{"num_hidden_layers": 14, "hidden_size": 640, "head_dim": 64, "norm": "rmsnorm", "norm_place": "pre", "norm_eps": 1e-05, "positions": "rope", "bias": "none", "init_std_up": 0.0192, "init_std_down": 0.0, "optimizer": "muon_variant", "learning_rate": 0.00109, "warmup_steps": 132, "max_steps": 6872}
MLP neurons of a small language model. Each row is named by its layer, matrix (up: input weights) and neuron, and shows model dimensions 48-239. Each number is 128 + 24 x the weight over its row's rms, rounded and kept within 0 to 255. Numbers have three digits each.
Before each neuron's rows, "fires on" lists the tokens most often at its 100 highest values on Wikipedia text that the model never trained on.

fires on: " pro", " ad", " repe", " prec", " Har", " ca"
L6.up2344:079146143098130165147131150145154123148115098114128089127101119150127139135137088118125118145121098130128130125136115153119132157146126137134146096140123121098156117134104155123141138147142160131104099155076122175153127150100134164145162091147101120166121185115133153114141166107119117122159130128131121154141100099127133100128141114100125094152144124118121101121060070163123155091111105112143115128148103111133069108131080171125137138138096135137105076144114146162158163123107114148107123132134141137128122131129151110149150131104102185107097105129152102104151161090096124151

fires on: " Har", " pro", " prec", " ad", " pres", " repe"
L6.up1551:090159103137138126103127133124066095125126084125156121114089125156108086125157126152115142135154171170129157126092150132102119198102107139152085120154168129125154178156159157080117138191100108127112132115130092128125177159133118100164126134128110127109132112126126136158106147150170126126134123194089124165092119097115108117132112133136141126095090102161135125129113100087133109106126143125149163172110069155129141141125126122084104102134109120115125115135149136098109170119109101130121108155150115121120101112089133126111114133122154120161087133058127149088138123130129156099

fires on: " Har", " pro", " ca", " prec", " ad"
L6.up946:114176129060119168164108145128131134137109140118133112152133131197111128121080132115128127080114153123116133106133129120111155142159165102086113112160093122109117172116114123127123176085110146076110152128133157173119157161104146125154133124151173141127099185094143153145133168102128113176117121120162146135162083111114154156127151151072120152143114080120117102138105132115083151070123093082132117117135137139102114130141174135132163101161142125095112144084076126110151137098156123115116162109115110133109104146115136077135100120099102128098103150116139109077137141125143091122

fires on: " Tom", " acqu", " opp", " repe", " des", " br"
L6.up294:139110102180151110102167138144066094114169155145129154107132123137119110128116115148076127111120125128153191130135099094131132143112112130176121153140141137152128146111120088113123134158109115117099138153118167143116141168133120165126099117166129121138140106112135094144134117139137159081127113098142130144079116150152127119156193122132129166114182130136114136118168126133153117122119128147103130133105153127104154158126118125133157138166102096128121159109137129108172119092154124144142137119165137177106160120135092148160145107178100141148178099164120162143129163130107105124

fires on: " Har", " pro", " ad", " prec", " repe", " ca"
L6.up2166:120203138099123110140135136122108120132122115099182136128121123132129124123117126099084138132070113112139089143095159137141126121135119094129113098107120116068108148126102137147109149152153117123126159112121110138141101136095149142113112103150112122123145119098131088123110098154123130146137148122149100131135136172091129150166175124114100139152131111135107148113135136138149105099101102123105129094139103133117129120143110096140104084115126143130097148116146148130098131130129124168162083160118131152143091151114151114147133129093118109152148155174124137100150150119129106116

fires on: "s", ":", ";", ".", "se"
L6.up1444:122083158124173154086095071149123161123177117108169152161154104170111147123159136105116131145132145173101095109135163116098118124151151117145141099111188160123127146113096164121097139104157144182152157126139124074141116130111170159154143148133144087120085154134128111102117105136126152170085128116119138103144128162092107104150125136106149139087102112135150121149145085144117133159128133135169143130061110116137124108145121169138112099142149114119148079061133125095100117161134148146092077138084112129162143130087118110109118137149154127128145138126154133129138103116176136123

fires on: " Har", " pro", " ad", " prec", " repe", " su"
L6.up2216:132136172143115135142094116129104126155142147142116105112160149121139122134123144141153159113120105161147104165107086163180094187121136095104139128101113153130077176146074158115104154162154133145129107081085164114115127136129136145138130149139099148134124112143102088179117074142141107117127144139120098128154128144117106164120108141115121126109096123132120132167126149111111134095088131101141121139101115170131099122136116140125146040137153126132136169106133121142138114155163121153112119167105103105138168117173153132078136153131119126123102157109147112143145111098108138125

fires on: " Har", " ca", " pro", "pro", " prop", " pres"
L6.up2335:136194136168160122149091121106114150131114121163120124124119124140137097142129100118114131164110157074079164132139142168131110142138131092136160112139129177149166122148120127170124145135134137165139089129153163084114106122133142109176128154105124084098134136126114108092153126131150116082097116100132116132113145128095110110134109120132144131124162142136107120111142111148112121084138089131135131111114109084118076128130193131094093097119132153150127144172139144113153093132141108161159127125125108096125129125129123144107126105128132127143103099127132114113088074151117113105

fires on: " Tom", " su", " repe", " dis", " opp", " br"
L6.up1775:141168161108051136120166117130089128139129083118165147128106134127117108133120146093134158161131121130165087139095156123109138145176111145166147090147144128134107123083117149134103139161120115126117150132186144140124138135145120089129131103192117102116103090106149131085158095159116086136114115100156137101126121125150100136137096143128112098173130112140113150122184128168109136090185093095124100130120122150126127152116112107188134134156109149147100126102156122125130126142106152138166155131129119083140131110102124074122135139106102126125111096132128137106140124119136126142

fires on: " Har", " ca", " pro", " ad"
L6.up2428:132123119137114104158151122153107090109115088159130130128175138078133101126110133130120134097125127151105124146125097123181151152105142136100115117082138135133110129152147108145121167166132124108079103117101130112153108092131159134109143127097113127151149109118127074151121116134180132109157137113125117168092148149113079087164155104137123124095144124128145115089139097145100141086119132118150157111154106141151120121103168195153117093123121140090118105120137163121145128114109143155100145116106146128137097111151104115103090180107108145137117113118160160144138135101113128173

fires on: " Har", " pro", " ad", " ca", " repe", " prec"
L6.up1988:143126190152135138154152089125137135140146094116116179126086149111127119116119115134155114113130119146141138120157108135142163108152096156140106170139117118110149115117159140151132072101138127096121111117169138116160138106104123130122121157141176131101132164148146185092156130128165159121135118061126106109122110110093111125144166080082105134129099154107146143138108135145122105102147136188142107132163144107182139118104148128148147178140090112199110118110170095145130121122145138095152154142178112128120125110127142157156159162104126153124141086139121128131152200154132127068

fires on: " Har", " pro", " ad", " prec", " repe", " prem"
L6.up178:126133105163116110139128074090118135122136138142158123109149121099157152106126157138117135133161155098130114152130180064102129176080075134130143152107096134161132165156127092117120145136114157120161139145116141129084162121127119122051162102136088114125100154156095135097139120153096131137125130182135126141145136149136103135144123128104086112140177123126134140132153150164108129160088131182144186148098088147138075140117090150093109115130126116114176127153109123152121099115127124172095139125128132121128095118136143119098070083157110085107142142155164162143097108096127124135

fires on: " su", " Har", " Tri", " pro", " repe", " Mo"
L6.up50:201136141071112154167103134158187125128057129164107116131137156115156155128154117155116124105097155102166148110116122077181131150160130121152084135123138127159176174113094120125139147140145144130116115159095137136154104112116112124113128125100130148131138106113105156173088120124102215078129104138140098189102143142124112132135127150093086161132146101154112157146115137106097162094144080144136114124143142138096106116136136102146135126169130112136138147106143142121156122099136136119145124075129115138101119123122164149146131114143092142135106155115138156177108151115119124105

fires on: " pro", " ad", " Har", " prec", " repe", " ca"
L6.up2261:085152146125125154180125089162156138142107132115087125138093141149116115140111118105076122101102147147152098108147176115117146105166137158138098135121154114118122169091172162135128117144153140111094137146121119104157121167154104113094187113138130135129160163118165170148118137109105128115118114140098101117118123142116126114131141093124104140153089099167174128161159104139132119126138148101140116096125126103152126129116127117127152182155103107100138094122173139153134126112118166122127138164119148137100109131119147147127136175136143147116150106153132163123105133116125168098

fires on: " pro", " ca", " ad", " repe", " prec", " pres"
L6.up1284:154134097104142113104151088113111099121177097134134136110141134119133164110119096127098139167131174130137077138104120080110086130137147151152158106100122149110136166107126095145112142106124142100102125146101092108163125126134142135121137122119147118144112121174109140094130126107135099146101140138188104095129142118136079157113158146114151084137114134115154124085158128116145103160142157125168156134154088146130173105132110142133164095132136139158106110127088146095152096144080144162071101123117131129113150154150076138136155137082128096145135094139121114108117110122048134172

fires on: " Har", " pro", " ad", " ca", " prec"
L6.up169:174115112102162136108142141102167174125101140130156130105192121139155110134139125142126115152128155165140141110088146077143098125200135144137101107097079150123113108106116095137135117142109110085180117112143167167124155142109105121110121167114115110133111109111131128065109162124143126083105127093149131099172146134142126123162127108136131128112136105088120128150162211105123141095115168119170117099113186141157167115151140144118093130097128123126128122135084137092121123101127158172178160130141135122130118093111153131116122120094136105117125101125123117169111098149136131128

fires on: " Har", " pro", " ad", " ca", " prec", " repe"
L6.up961:145120137178147117136094130124142139119121096126092126122148141130151089126110145065135130126123138104114091109156164127127109149145086094154135140107128086121120144184123171129136119085142151155168114094116134125120106119143140141121131126102141100149140169126151137122126162111110140073142118115143091152111134123094124125138083146127131105151147115141129134086129097171130153101155114116122134145082101125133118098137154122140140091120122132130084097129169124107146125133109135172104118113133068144124126120101129089198152124114124135161098119098141120117077152117125123121

fires on: " Har", " ca", " prop", " Box"
L6.up1058:120070104121173122129165100132077092122121141145130157143092111103129127138129101139180131123152098138118170135146128156156088151131107103097130155116114119125164124137131160150138115136131100123141169125097137108076098130099106118128158142152177136166121145119117125126136065145160124106135096159134130139185138143134131096087145126167125144111156124093147131144124109136105109124114105155110114099145137131163128142143169110148108125129134139147153102127133121151112155092156149138119121127102160148154144135122126116112163164134185109109155130072144156102129142143139137123

fires on: " pro", " Har", " ad", " prec", " repe", " ca"
L6.up1884:124175140074153109077119120091108140148072134160160092132130128138129116121112136113102132093084093168150112143132157136093109143107147131131140089139104136126150178074104160101128145142117124123145164126098104127124141107096145176119136145102105134116141132105130118118128143109092128114113123085154126058105115108120121192133137130121127109146114118102132127128132142148096126089098134124110104109119159148140100145126034080134116104116118135092129142144113123075133118116067144139160091112115108114109107139116135110089138141129099159138170158155144083145178091101130138119

fires on: " Har", " pro", " ca", " ad"
L6.up295:122147128156147111082131090152135148122148092111101156115098137132127102119109116093095129108166102120155177122104137117133126151100123125092091171095172091126086113103154130115145107106134161171128113127096127122115057120135053121151134139067134141122146120142129138154125122153115142178136118174139133162102096136123115185134113105169134120126121171156153115129131155102102133136123170116101144149151149167125115140150120150151130106122109104126118105140108114124149123105129121134097125113148127154139128099155103116147122132133113120136148114137112160132124172146165114065

fires on: " and", "s", ":", ",", " -", "l"
L6.up986:129065177082153108163085134146143122132104137124109129098085139155099092116141125129124151157120099163140142113113150154149132123155127141129135163136126131118197110129132140096138118144136133089082130127139126140142056149105133126122145124146126138126202133098114135097134174126106166103096149158157108035162115104142136110121137163127105173185122111067148095161128148132114183120117167154121128101147152102154186128109143171162174129150123109143142111162140167149091110106111161088100128139121105154174124143127126121118078099086113148114116166108145113171161115118108120125

fires on: ":", "s", ";", ",", " and", "."
L6.up2341:157068163132139124121080121147086149108107095105162183143190110118112122107167144129153112107142120130118174100111135157167130126132100130119096151074191113107142114122139145125111125130145111105110154081156126138136084094122155135152141138122146138084105158129129151131146128148096140143109121162111153111111155103103153184133149125112115157135116082124097122167150077127085172139116074166137152087163112122146146131124131094143095135096110098137145136105148140126101165103120099116083128135111130128140129141147113098135063090130169123124161171117159166139186152126122156104

fires on: " pro", " ad", " repe", " prec", " Har", " su"
L6.up287:147151148096140112150135090108133161112097134093125081109182118129117118131074154138139127122112148145158137115111104092099140129142163137133128114109105114091105128117074147100107136086138165131117105110110124089121134102106150161110118108160107154096111129148124101099137120132116137138082145133134117145140116135144181144152103104125129146182109134123118174112101176149119132070099110153173089119124130117157099118168159137109122096161134139108110151101099127103152118151094129150130115106112138068098080132127135127130110132113084112162070127178182114131152140121073146111

fires on: " Har", " pro", " ca", " ad", " prec"
L6.up940:128111103117092113113086128119085133147109151098168113080126123163139150118144105120124098126129135108137145133116120088091108141140127135151143132162106090106128118132119135145129091132127150118159117092136145095111102159121060108095132129080127113154126142120093153120096136132173133133120117191104142061146148143123132084124111097122145137151134137162118110158124152089097157086155133140102131092117130119148148116102123149105070123107132124135119128163137092153119096153098122192176134119124140125123158095113156166128153123125100116127095084117126121102107123165084129121

fires on: " pro", " ad", " Har", " repe", " ca"
L6.up556:092091123094103170118212145137097110120119157127124125093165141147109138121167114131180126104105117105101180146114085107158115154131177150111112089135123140141122141090148133129154148130128164137117155141126069093116137122113097144163140116114154101120117114137096111185147120121156145089124143188086139142119108103118098127136125142117125131125141089131135123088129087086100128083140112133152163111146114140118156125108157163075118082097138152112101097121133102135121114119110107096113147119106126089140141130120123145186133123071131086131120108096100132148129100124136101138

fires on: " ca", " Har", " prec", " pro", " prop", " pres"
L6.up1717:128065076123110134172126089136123102158127136173173125110097116154117100108150122167155132111161134132112181127141130135142115150123117138084119139136103139158149143082107081140148139147097164093102112130121235149105140146126114108107098109130135160129167097105128107151139103129147070148151131149153142146136091158146124151122152128112127153126157149031133124178105150123115138159128123130131137113136123119104107137164103126112111163094155144117175150142105134134173106076142086107141133127156157142146123131166139099092106153154088135108114154096114129116125214099150138110

fires on: " Har", " pro", " ad", " prec", " ca"
L6.up2252:103166136107100140132144144136136131106086124125132080083108147104129120107096116116163116138140088148128166133129188116167123124138140143083169125111176117145097171153123089104154111129123160119124131132136159109095122178111108124128127164133103131095098091136119123132138156109091104137119149172109126130079127144128127147148141086105126136156147159129123133133095164129117126111117104143151120131093177125093125123111143097121133148080144102116131130114176146133157101114158149176132159118119142126114134138165124158101106130142085129148115136120135148167100112144152140109

fires on: " pro", " Mo", " repe", " prec", " opp", " su"
L6.up589:138130151151128131152147136121106138122126163140133156151113106160129088120137112102122121119115129126125067132113160100118163166144136111151139143136145131099132150112126167092139128139157121143120118140122141131126141095115129122125130110113120120157119161160131108157102127080146133071161129171118111121150120113165104117115104133153122146084151135130156112132151111106110129088140095128119114122104116139098139139132096133096168109143131089107100120151093130147117171119132147204122140077122094138126118102121132095157109132171164104152146147115118148115116111116148116104

fires on: " Har", " pro", " ca", " ad", " prop"
L6.up2163:153163160152127148167151117121079103119119137102108096096149108077125115123128103115177112180091109109109150144122117113171105097152130137131127151077106132144157199142111107179111093150128142088119144110139155125091100131119142123104142145118112135137125113134129131103135101130130144098141115165120115123135124139136108109119167140125116137106152145130105131126128154136110096140097122115130124124142077122116122172094164136128137146110120140106132106124162129160146114138113148111118161135147146143141117135142149131135128138130146088120123061082115165138149157127110132139

fires on: " pro", " ad", " ca", " prec", " Har", " repe"
L6.up2520:135128173103126141152076161143162150151133168110120128148167125161152094119098096114120129137093123141127068139121122065153098119161121145129114114126118136111153188167172056153133146139113129110135106162142137133155144152131138116094122138163148176158178160135124139157090128127107083130125132119122138183155143141150125099127121112149122123100095107122109101132101114108149154161114061114150143123104127160087153097159140150136106106130121120106109126087132141104157128139150125124101109098147147122128134105105118145157138124133118104150141144112129132133146112103106117136

fires on: " Har", " pro", " ad", " prec", " ca", " pres"
L6.up514:085116150095099129165097147127144141150087158112109086104102136163127174137124125112147138173112115091089129143131118102114127145144128130110109116092131117125131194160104078118131147109146134093090113126145110114123164154121136134146124122110147195138098135141163089148116084142117130118148138146094123114103143113128161137130140138155111129123127145139057138113126149113087116189107127135141116127130143140115148143154160147148115143128141115129141132100143137130151127113198120094123146122141129139187155125187142124095078111109124166154109129149122135150166107102136096151

fires on: " ad", " pro", " prec", " repe", " dis"
L6.up1744:131134148120083144131125102150127155139064109118141103159092140141112146128061130125100127113125141115146119142113135121154163141167165135093130123061117129101070166170125110164120079144146095035141128095098141128103123146105120131110159113150119127128107127119108134153150151162119112107158121114144085108145095156124140138117098139133096112121101092153158109132101151133143138100133142134151128088158137140137081163165177110096114148105121136124162121151094142183121130099191136100109149157116218096118129135149123134141114124115169099106115106130128116147136091098147126090

fires on: " Har", " pro", " ad", " ca", " prec", " pres"
L6.up884:154153122146116085134119115075111111107146149136122101126159115104107081135102142078112151095102126128124134147151133147178130139126139134134114166126103137161142149089122103141145147144130159121111104106093108107128120164132107123107134104133144135130152135077140091103132150115099136183142122128097121140112115124126103146160137156127128130098141122157163116133121172078138116109143124139123135120151160158125136108183131148101087134082137139110079134121138082157186162129144123140145145145124135142131093147126159119122124144143125154126130116107123160157105116122124138152

fires on: " Har", " ca", " ad", " pro", " prop"
L6.up441:138122131150146127099119140131164121128132131162126178162076108095117155137087118124156151133150135133163156135152126133159087129151124135121150109072158130102141130104154066145137131181122146100160118148151101136137120170152109135122114140141181131125147096132163141104146194129109114121074119131071094125115175191155134096127105093137118161087134163133143120127131156121148137174173125172126110129112138119181124113099099103132121128078093110152136130109165126121173116154112121135131146168122150155123132129086142141137114114142151121151136111161130153132155086165100155110

fires on: " Har", " ad", " pro", " prec", " ca", " pres"
L6.up1956:108134165138130086137131101128092120156146149151083095115168167162137117146095129118183143115110119137155118141137126107134157130152131124105111134162110161139140145124101083084113153115110177096115125136182167097117090135129130130092169114146176133129100129116140151145111143137113141149073111125138125115139102126112096153132130100110100132120110095122145127155149144173090152139121116090160132077143098148118139120162130092115109133162138131118173102124140113142160148133158143169093107126119110106121122140147119106072129124118113105105118119120138137112123111126125132110

fires on: " pro", " Har", " prem", " repe", " ca", " ad"
L6.up102:146139149094144100150089134136174089131114172082148108083112112161136102137149118118085118071126123167149088146133184096096166084103122125168132117160131110141127118120143114104149069121117128125125128157118162124117147097125144121144149121214126108156151170116135108096132124137095140063122141123147142123121136113141152095102130114100129126152133102118175098161116115213115153140115110086122116104153150075134138114139117160088107183127118119153120108150162111105143171117162138149120145112116150154108134133134108158113100142128165161109131128147116118145148143150107128140

fires on: " pro", " ad", " prec", " repe", " Har", " ca"
L6.up552:127118195097064165124115128159132137121123133117162115137121129116105117149117116111123167194148143114131114129121095107133178159169127133133123123142147114135143136154123098119110138167110125164096148133094134132102076146104111113114112093078133143161118142159156096150112090171130101132106151111092137150119142099117141128142137112125156152148191107137123158128112113084104104154135127145125092126124099151100112158108095143145142104108098135146179139151106130144133125126156129133178125091116185109166137118155116115135073127104138083098120143168140128136093148111103120122

fires on: " Har", " ca", " ad", " pro", " Cho"
L6.up1240:146141148142114105113121112102105113130100143129157131139126119128117148129119154113172099129080121111161119142130112157129140148100102089131147170089116159137184121127168155153134107081138079148158102116093111075098136116117134187127166158129145121146116125086102122172146071120124160096121113159132128096124136146133077129135089141142114143139115104147147112098142189119109119111119131153150139099136093127154143086122111129150128139088122138138143123152191127143083158128141156143141103154132107113156127134127127096118153118129179124115147120116116126159101105151135110153

fires on: " Har", " pro", " ad", " prec", " ca"
L6.up959:158131098111142133094159118099140143131110119135121113118130142150136126144137159146146098140122119130125192139124125149107107131075165162114110109107116153125129109111107143132160159142127160096189124119139119109130109106107086105160134145078144118123107090140115136132114108139149139173096112165169131161111132163140121166126150115120146116137191132128141099177116137132103138122104170100096128127135134170093105135131108161163146147103136147152127123127137166093148141082142102109107138125131114173151101138128064068116123062122088083120082089102106177116119154117132128118

fires on: " Har", " ca", " pro", " prec", " pres", " ad"
L6.up1311:056111103120147145142107107142086135143142140152139156167079068131140081122124159124141123122142140085152155140113140124122135176163123094140184110119085127144167135141140108120137142116137127129117114161143129143109136112141057136093161169171134131123159173161121146109137135142120075138093120133101119119130114144101136162095115137150131157081146116119154115175140150105125125155118125122141127124113076116173091111097135145095133165133121122116128113174147117113185148137132122146126135097118151094145130127124179140136133122121168122139146136119149151064107111132144138115

fires on: " pro", " ca", " prec", " repe", " Har", " ad"
L6.up831:138154141080123114100090104142168098138109105136159157134106135129104139112112115104134128084074139134128105114137159133110150077139123123110108152108116091130138135145127103115127129107124164076145132089163107146129174085118063148111124121138129151141152150087110135173126162125132184151161118146107114123110139152133171142134145146113096144099120100130113138172151168117130117181101155096116167160111121157133133130125074149132162135113140141125139114105138123106152158077153118087129133144112106159167101117129091110160101093095098137146088170126141178121119144115148118174

fires on: " Har", " pro", " ad", " prec", " ca"
L6.up2191:115139172131065120162127110099103135125155130124151122099167136083124124103121117091118143105067147101144111134109132117163155149134150129136104135079104129138104197132106127136140135099126149110100132137173121107149091105120078119078138114183139124154114106116150103094147140119133103192139131136122126133158119111091129139142099127156109166102164095145158119143110152157142148093126097177164099120129150121150124138107193114071112135108125098165129135144117157156148107107153110114137110125101149135126084136131155124112155124087110080133120121104134143107135071118123125164

fires on: " dis", " su", " prec", " repe", " j"
L6.up437:096112176179093161104171146142102113116126109134172120130121121158125069127094101112114139117121121120143191092119161142137147077130116142143147136143115145148132144133080119136144134156129147155115086101151176140155098179109080143135145128123120170112097161122129101146153170106142145156166137156144138155123125119159132138141123156144118111166160129158133117108077111137143127102104106112138098104126159126083139144174147110166182151162134129087127092139123144126151114146127100124128120097107117130170105115127152165169145141164110184139127119151151109068121114132124106161

fires on: " pro", " repe", " ad", " prec", " Har", " su"
L6.up2069:120139086097088087134114161149134154104141111106124126116107124189117078126117125125099076159093137144119140154129148132090098124129101121151106141116122115120133142124137128119082150184120116146118103091158104132083108148150133110136070161110109116163139148108135085131105087126122120170112168138111088114117124128104146104153156116141118137111177111145118129129108124099139124117114122094160167100097122158140113149134123110135115127111114139095120199109175111160097143119117094173138133144120107175100126122137134135171146149152116125138106145150124116111132106097094114112

fires on: " Har", " pro", " ca", " prec"
L6.up1250:109144107120098111174159155177095120119197156125134070118133106119153141144143103112118099113137103148144156120139140143146163130116152140161126161102128136166099104135114153111132123132134118164108108160109106151135148145157165122093143092150163158149086132111109153165122170136147106178133109193132114096129144118157095106167127106110136135142085114145147132110089103121095151084111133112113124160114127129132147141148116162125124108154090124066115107148121153143171131129114138068089110158156137102089127132138104105137127150124153166096102127160121136107138121103123154112

fires on: " Tom", " dis", " su", " repe", " br", " opp"
L6.up1018:134154110156088104109129074156110129127163101108131164160111126169130110132136099139116130089158116181164143125105155097134128150141109116137141129113141112108121103091129161125124123185089124106117124128133139157152212170132160148152081111151137107100100123107137163113163182122152128136094147109124140154107132144112122101160109139109128112151175110099154137130168164156126162109131101132126104151129109114147132132151113097165128153122157148143118082126164142137152113151131142126176118131151143118129120134146153130114122124148097133119115107150136129138110126124103119096

fires on: " pro", " ad", " dis", " Har", " prec"
L6.up464:133095138113067170114154117115134152147103126140141087107147103102145155121129126128144122156159125163131101095164130153091175102164136141100098144122112152133175135098108158137128155166108109104093119176143131187163116122122169138095141093143133174122163144127104121143150149126160146115174118125101119162164153137147174130144072132104114097124143123160106150156085094143150182112130153155119127118144113098110148123159074085138137164151112124125127155165121139125126132112125120106143144140132166151140124119112118139118113136151104137092133135137094133101135136088127119167

fires on: " Har", " pro", " ad", " prec", " repe", " ca"
L6.up2028:130126144129114150166099136106122129121106126135112082104161158088162150134124136158151144128103108121121079150111141114142145137142140116109130150140105110115111118126079179106126163140118150113141126130083137147140159109107138153156145147145099126164119148089117139148120122138100179089114120143121104161120121162138138095118131114135105143105139115131151132115164164136130122111118094106154098121133106137160122131111120095137137125126132161093140126081118111148068172154141179186150173143093109099149089120131187099100114123127129134155155122126136099141136139119119112107

fires on: " Har", " pro", " ad", " ca", " prec", " pres"
L6.up382:130120079114132128166167100157130097135159148149123162115107093112134117122136153114109140163135154151135165141121142107148156166144145113135130110084126097185155063124138177145131128132128160153119113111116098203108096145146165120139106086112118108091136179132112098093141130142153139147126143141168142116162132137167124125173127146124122114142121123160128096086106129105146155173132113130148095148134152156141128145091117139108115130122139117168120126159132136155149167103127104151115142139112125095151129113164118176107142155096127125120159130141127161114073117133139139100

fires on: " Har", " ca", " pro", " prop"
L6.up1170:107143074073103109131107117129142107084124126140120200158092151089124123134124144099134130167147147132109189122159121075178135158158122104126126122099128147145166110105142092126117152130101153101124119123155077180134082100153159131158144146118143130112126112122137154127129133155137119120097132111128117109177107140136123094085110148132134169119142136145115155124139156146126133176178135154138118143126165134135148137089155109084107151119115158121138153140154132126155145122123142125151173186134153124123134094114132132113136145147152083099148113124118157062105074131127141117

fires on: " ca", " ad", " Har", " prec", " repe", " pro"
L6.up506:162170126163129133088105100114131187138155147109162165133172115164103180108079116089111152089095119128151118110114104160088130116159144087125105104109125137094122152133086141116138145136144090129171110096142149136116102151123116123118113142165110126122115131082136092104118121123104084133150108120141142119093120117073140139164062114142091072169118113130072171126119130108148115126134139112119099115081118159163139112192117154106130062159113112133123158131080114117128088144117156200170108136109098139124148119136146119133110136132090134152144136147155101162150101113164140125

fires on: " Har", " pro", " ad", " ca", " prec", " pres"
L6.up1618:125092110120152111185127140152102145144091139107173135159123129098103145112104155115117103130087160115117091135147160106174138126127137123114118106116137129130098147188128141146123109118116115117145164128083090121137131121108100133123088092134143098166140101107132098181095143130133180119136163141093152179106142147129102106148134138142097139147100096127127136130140154107174124117133078157146145095154145123140149118182145125134114130140146083080142141086128105119113147128139123120156139123128173136173121124103135120107174153119170150127133122143129157128152170128107126130

fires on: " pro", " Har", " ad", " repe", " prec", " ca"
L6.up1009:145155093152099142089175149103125149128064111155095112140109153139119177135154125128126151141133112155108096120159137087084139160145126127113127101129139129160128109143117136126133134143102169125132142142137102161177122122118049083142167145121110136117102127121143128108151139101154111108123085127120120122135135132133116158151111139115137142130177155165169094157114114152153138137190130147183111148142114136115199136125156100091120143130128122154131126140126148113129168101181129183135133145150141155124162148139095123133109118159107128136147128139121157111103108120144158096

fires on: " Har", " ca", " pro", " ad", " prop"
L6.up1035:120088155070127150144149150138148118101107178085139122108101086117139107097121132190151121168162133146145178080133130132122114092131139145136113091140132131125146099135107129084097105119110148138125116082059162128133103165121165125093080118109160132105149148089114136189110109150130130128129123128134153141179118108102128119119071088093136123105087075126101119076134125180146128112108118129169131110141135145113086134130076115105114156156154114188085062130123125173135121097142119134180088151129127111151135126143158119105137096079100130128069109075100107084136173123101084148

fires on: " Har", " pro", " ad", " ca", " prec"
L6.up2122:105132122203117149097146107084074158140150115114092132102132125158115106143115107141177138155120126119149079120115116123111102123114123122125122092116087153122119142135166101078122133104124146115168135116139123165102145164143114123106182124129115137084064148148133116106143130129143119136105120143120122148152149146142076158135159167127155126132161132108152143126142152154127147185129141156148139119100092108118180105076158141125137114133148147135151126161137146126142124126140115162083098142116130160087132136147115116092105114145116101129150111102163148120135129133112127182

fires on: " ca", " Har", "mu", " railway"
L6.up2138:114108130165062110091160133097073129120124139138093160128128144083110116131133134119155135112144126104109131126150112181143126175135151154122155122074102119138115138135073179103163110126144118137136149122141107104131109141111089130167095113114164096159091139110139108159147096141082146135139164140108087108137139138132103140125122130131132138080166114137104129124138133110121136105138147190107114120132081106114116156163123153119109094111147175124164130120103117138192143096170129166139096145112110049137163137079132120086149132155144105121129139125130130136141114102126125143

fires on: " Har", " ca", " pro", " ad", " prop"
L6.up1617:147154132123147134143098113141048095120122109142116082111104142137108113127160133098128157124125139134158103144154100142158142107138151175169104114147156133125136125128146143116123142152123128102143078109115111150119137113144113137089145135078126141064092121129123097133112131110133101100089105107110122181115125130134106151155119178095150089147191135175122124128096164100103149102148122153152125142090114168137140120138162106106123143143095102167119103137097114106166101124112132178130047141131128093090124135139134134117111117148112119124098110061148187140110118153139134158

fires on: " Har", " pro", " ca", " ad"
L6.up2124:124142158148105085132089121091141121100165123110145174115133144135113144153094144118122098122105115132128153158131135112132138139122092097135062120132126131129096126138124072149120144132117146105133125194146101146132111123138080148114154118146124157147113104138150096147143115147139117149118119134136130099120141148142153117172141122155108152097137127111147162138142174133126100143158099120094122112106130094125123132151153085109101177089101128149123169157146119068143109134167077124154141163137167137180104156143123132082114113091111108126174163121126171117161174120132110147

fires on: " Har", " ad", "rab", "op", "mu", " pro"
L6.up119:158123091098112120138136154123114117160103171134164154113199150160126107138134149139119122106079121118145092142127129119154130156165147140156137112118095133147142133108095130098135167095117138149165121122094143144147156148117114134121134155153112136143139124065092107111104086157099098099139104113182129116127113132095120140128109140122102140180154104117147122068134149147107130094106110120123121117105185166145137116122112107109103158133138102119111165143068133111082126091163146164122133132112147081128152137155133087130143128149109137110153176119140105158097111105128128100